config.yaml
attn_scale: 0.177
max_seq_len: 1024
doc_mask: false
dataset: "wikipedia_en"
MLP neurons of a small language model. Each row is named by its layer, matrix (up: input weights; down: output weights) and neuron, and shows model dimensions 0-95. Each number is 200 + 30 x the weight over its row's rms, rounded and kept within 0 to 999.
After each neuron's rows, "fires after" lists the tokens most often just before its 100 highest values on Wikipedia text that the model never trained on. A number after a token or word is its count.

L5.up162,216,210,228,207,236,234,139,208,172,181,190,181,236,140,186,216,222,215,210,212,200,198,185,213,199,186,191,147,212,207,203,206,206,200,226,173,216,198,168,228,167,171,226,223,248,213,214,202,239,241,284,208,200,209,141,202,183,211,184,202,207,160,183,208,238,144,174,250,254,161,146,241,212,166,220,126,172,218,178,199,169,163,143,220,184,223,181,182,181,236,185,198,207,202,209,214
L5.down162,182,246,217,214,208,228,182,162,186,240,146,202,173,188,225,209,196,143,245,213,223,151,167,238,172,194,156,242,214,156,215,196,166,174,173,177,154,215,237,164,213,171,182,218,180,232,162,187,252,152,181,167,187,214,209,187,164,150,187,234,184,214,205,181,205,199,237,146,158,195,177,221,154,201,195,222,123,220,152,141,209,220,262,223,230,202,191,222,175,224,203,220,201,157,204,197
fires after: " g" 15, " R" 14, "R" 13, " r" 7, "H" 6, " N" 5

L5.up550,162,217,228,162,149,189,178,143,171,207,187,180,275,148,188,174,164,174,221,185,227,159,206,191,254,153,162,224,193,208,213,127,132,184,205,219,209,227,213,240,155,214,203,238,238,218,207,210,187,197,237,199,187,234,187,189,205,212,249,166,160,221,228,180,205,220,202,203,243,204,186,171,205,229,168,132,222,174,232,196,205,148,133,176,149,201,194,195,235,221,218,204,229,215,160,203
L5.down550,245,148,129,242,212,160,180,195,241,234,196,247,218,156,189,241,224,144,162,216,184,214,194,135,192,247,181,191,216,204,207,196,184,251,184,193,190,242,224,164,179,205,144,250,221,243,241,179,204,223,235,165,163,232,198,164,206,175,241,203,239,202,197,199,251,187,213,187,213,236,165,242,183,187,166,234,165,184,238,246,174,217,189,210,185,195,230,174,176,218,179,170,217,211,167,232
fires after: " 201" 25, " 200" 15, " 202" 15, " 199" 6, " 197" 5, " 194" 5

L5.up188,201,245,217,153,214,166,224,206,209,130,198,176,218,247,165,206,167,211,203,181,227,201,199,191,202,187,186,181,179,163,220,221,223,231,215,239,170,224,185,248,219,228,226,172,274,189,196,196,210,230,241,247,201,205,196,183,173,220,216,194,217,229,211,176,170,235,174,205,204,204,174,225,289,205,154,169,198,182,209,178,190,230,234,136,235,183,135,182,148,224,194,209,266,251,238,205
L5.down188,182,162,188,188,202,211,218,220,206,216,202,175,209,190,187,208,213,173,284,232,168,227,211,198,156,199,192,232,187,203,153,223,193,214,192,183,194,172,184,161,209,197,222,227,140,163,223,244,167,188,158,170,188,227,179,276,235,211,173,215,154,167,206,175,193,194,190,156,219,207,151,214,196,161,184,187,256,180,232,220,196,149,185,215,201,219,313,197,233,202,237,149,191,195,221,197
fires after: " R" 13, " W" 12, " B" 11, " Cl" 11, "_" 7, " M" 6

L5.up219,244,174,192,225,131,147,231,194,196,180,214,180,182,124,220,249,217,227,181,209,187,202,191,216,197,245,180,196,216,183,178,165,191,172,276,149,209,220,242,179,180,189,197,191,173,194,182,192,194,241,229,189,205,200,206,252,222,181,202,222,221,192,256,194,237,182,217,207,207,182,237,119,247,191,144,210,229,193,249,207,176,204,169,175,181,235,175,193,233,230,190,245,235,207,204,226
L5.down219,183,223,250,169,213,217,189,232,131,244,207,274,199,287,189,142,183,185,194,138,230,183,176,180,240,197,231,238,169,198,201,244,223,247,166,183,212,169,164,241,202,199,202,200,229,197,162,198,224,188,187,158,190,193,139,160,176,215,191,203,209,216,181,236,183,232,153,204,202,195,154,232,206,169,218,160,171,203,143,188,216,142,235,207,177,198,237,203,214,200,251,202,219,141,206,186
fires after: "ar" 29, " Car" 20, " 199" 9, " 194" 5, "ording" 4

L5.up438,185,223,208,133,215,187,175,225,173,180,174,186,181,191,187,200,203,196,219,195,238,203,225,186,167,194,197,166,247,185,199,148,169,165,182,226,201,232,215,210,151,160,198,216,229,260,220,192,181,263,195,194,135,230,179,167,228,185,204,170,196,191,189,163,188,215,149,192,201,227,211,234,191,219,189,153,195,176,186,208,202,184,172,233,168,195,173,130,264,187,202,198,160,167,186,236
L5.down438,187,259,163,193,167,190,255,208,226,231,197,244,230,196,196,150,151,155,211,196,193,204,203,175,205,141,120,252,156,210,191,178,152,201,236,253,217,202,216,226,214,208,189,188,204,199,243,203,168,189,202,165,214,148,148,189,237,226,200,216,174,160,201,160,198,201,220,185,210,244,192,194,247,177,168,207,152,257,235,222,229,217,228,229,178,204,236,247,188,192,212,131,259,181,225,153
fires after: "al" 33, "m" 8, "ial" 6, "ome" 6, "uman" 4

L5.up237,186,197,232,201,166,161,165,128,197,120,199,186,227,196,210,185,211,169,144,141,255,191,173,237,166,230,204,171,208,147,226,157,208,181,198,121,187,218,250,200,199,211,248,248,190,187,195,208,215,214,215,240,191,253,190,194,256,213,218,164,186,159,194,146,210,191,150,219,217,235,217,211,214,195,204,155,235,191,182,279,208,171,196,207,217,216,193,178,209,179,183,234,221,196,267,205
L5.down237,158,193,169,196,214,221,189,183,189,182,100,183,189,212,233,181,197,268,208,226,245,218,217,232,160,164,209,209,227,154,163,220,242,204,209,211,218,175,265,174,205,199,234,162,182,161,178,247,170,180,216,189,201,212,206,177,179,203,220,221,256,201,209,198,200,263,229,179,239,195,245,246,152,241,212,258,224,115,162,213,238,197,203,185,202,201,189,180,205,251,214,223,160,216,193,206
fires after: "om" 17, " m" 17, "on" 14, "im" 6, "iam" 6, "ot" 5

L5.up445,186,205,192,204,204,197,155,232,187,153,208,192,249,188,199,146,177,187,204,210,220,189,139,169,223,195,182,201,208,219,194,151,145,192,171,213,172,234,204,218,158,146,190,206,222,221,190,166,163,258,194,211,169,195,173,153,185,185,187,190,166,201,211,206,213,146,168,211,228,167,208,266,265,217,169,201,173,181,232,145,164,185,188,171,147,183,216,238,165,214,223,175,195,216,184,211
L5.down445,170,249,170,215,182,237,163,224,235,193,222,213,194,205,173,185,199,150,175,192,226,200,199,152,174,159,189,195,224,228,217,225,217,174,215,188,247,185,192,174,191,226,206,202,165,228,245,238,203,174,142,158,199,198,222,195,229,195,194,156,219,173,209,211,187,206,226,150,222,182,183,139,230,228,212,201,189,228,156,204,216,223,239,244,214,173,266,245,229,177,233,168,259,213,189,210
fires after: " l" 12, " H" 12, " n" 8, " cl" 8, " N" 7, " M" 5

L5.up523,259,187,214,193,197,193,189,238,216,113,167,167,225,189,199,171,158,237,188,179,232,204,219,198,244,203,200,174,237,197,191,221,195,165,166,199,214,222,246,178,206,268,227,186,192,228,162,203,217,190,256,213,142,229,233,213,235,156,194,203,178,236,208,201,253,180,177,206,213,201,199,148,239,190,246,234,208,172,187,192,194,172,161,199,168,215,168,213,189,200,215,211,209,214,212,235
L5.down523,199,230,201,204,211,237,178,161,156,159,192,209,207,221,206,222,199,251,202,197,148,161,197,180,169,177,225,244,151,197,290,153,194,225,199,219,203,223,190,271,218,169,229,197,182,143,257,208,246,161,216,242,221,203,201,178,204,240,194,180,184,221,189,226,173,202,210,242,244,186,186,213,186,190,190,246,179,246,210,233,220,228,190,228,231,193,205,191,229,238,195,201,258,193,189,162
fires after: "ol" 18, " Pol" 10, " United" 10, " Austral" 6, "iter" 5, " art" 4

L5.up526,227,185,240,173,190,184,170,171,221,147,193,190,219,156,188,183,155,240,162,202,208,193,183,225,182,183,196,226,222,158,176,191,155,249,147,149,247,248,240,198,166,209,246,210,207,259,193,190,188,205,281,225,207,211,178,189,184,231,204,212,193,154,152,181,226,142,219,232,205,215,265,200,176,164,220,225,206,217,165,236,205,229,207,230,190,225,202,166,255,205,188,235,190,209,229,211
L5.down526,187,163,209,207,230,162,170,150,147,185,243,195,212,238,199,173,271,150,224,196,168,177,208,238,255,197,169,208,194,216,217,199,220,173,187,191,186,161,122,267,187,162,184,190,215,214,237,191,179,197,167,205,186,163,146,246,190,191,219,235,197,167,207,190,129,227,199,228,176,159,182,178,218,233,157,214,167,170,226,206,217,170,226,167,214,137,195,181,146,224,259,192,213,168,180,207
fires after: "or" 21, "I" 11, " I" 10, "a" 8, "ia" 7

L5.up84,176,172,230,132,223,191,209,218,150,199,174,178,235,167,149,179,182,201,176,202,211,182,176,200,210,233,141,233,205,149,162,213,221,207,172,179,245,244,187,199,183,165,288,154,219,214,205,185,181,221,251,202,205,219,195,179,206,203,213,266,172,223,178,196,287,143,131,197,220,167,188,195,223,176,222,163,263,186,201,214,195,171,186,232,158,200,168,220,155,189,187,188,209,163,224,239
L5.down84,237,194,206,211,201,180,261,202,173,165,229,209,168,212,182,214,193,183,192,257,203,224,177,221,231,180,236,174,215,194,235,248,236,251,168,156,190,188,218,133,179,191,222,161,232,182,244,248,235,134,201,234,235,177,154,210,152,145,137,162,153,215,186,209,219,160,160,159,181,173,193,130,220,166,235,187,172,181,233,201,178,249,177,204,260,182,200,165,201,286,188,172,205,199,217,166
fires after: " H" 19, " M" 12, "he" 7, " bro" 7, " ch" 7

L5.up186,199,180,250,194,196,197,188,151,177,183,248,184,232,176,212,149,234,231,175,145,193,199,158,160,200,181,168,215,202,178,172,159,230,127,184,170,220,249,242,191,201,192,204,158,254,185,165,207,213,209,189,212,203,203,222,214,215,194,222,188,199,213,197,185,179,213,150,189,257,262,233,211,217,236,162,213,215,182,255,224,202,181,208,224,228,250,143,211,170,165,193,295,195,159,209,215
L5.down186,201,253,233,206,180,226,142,193,177,198,253,205,171,196,235,181,178,250,162,161,183,208,230,211,207,229,180,185,224,156,205,233,220,203,255,221,245,253,213,200,173,236,183,247,243,194,180,195,159,209,125,173,191,171,246,186,188,175,199,216,250,171,212,212,183,217,289,181,193,154,227,195,200,193,202,175,265,215,176,240,228,151,193,177,224,230,146,268,176,195,170,255,143,229,235,224
fires after: " P" 20, " I" 11, " Con" 11, " Mon" 9, "y" 7, "I" 6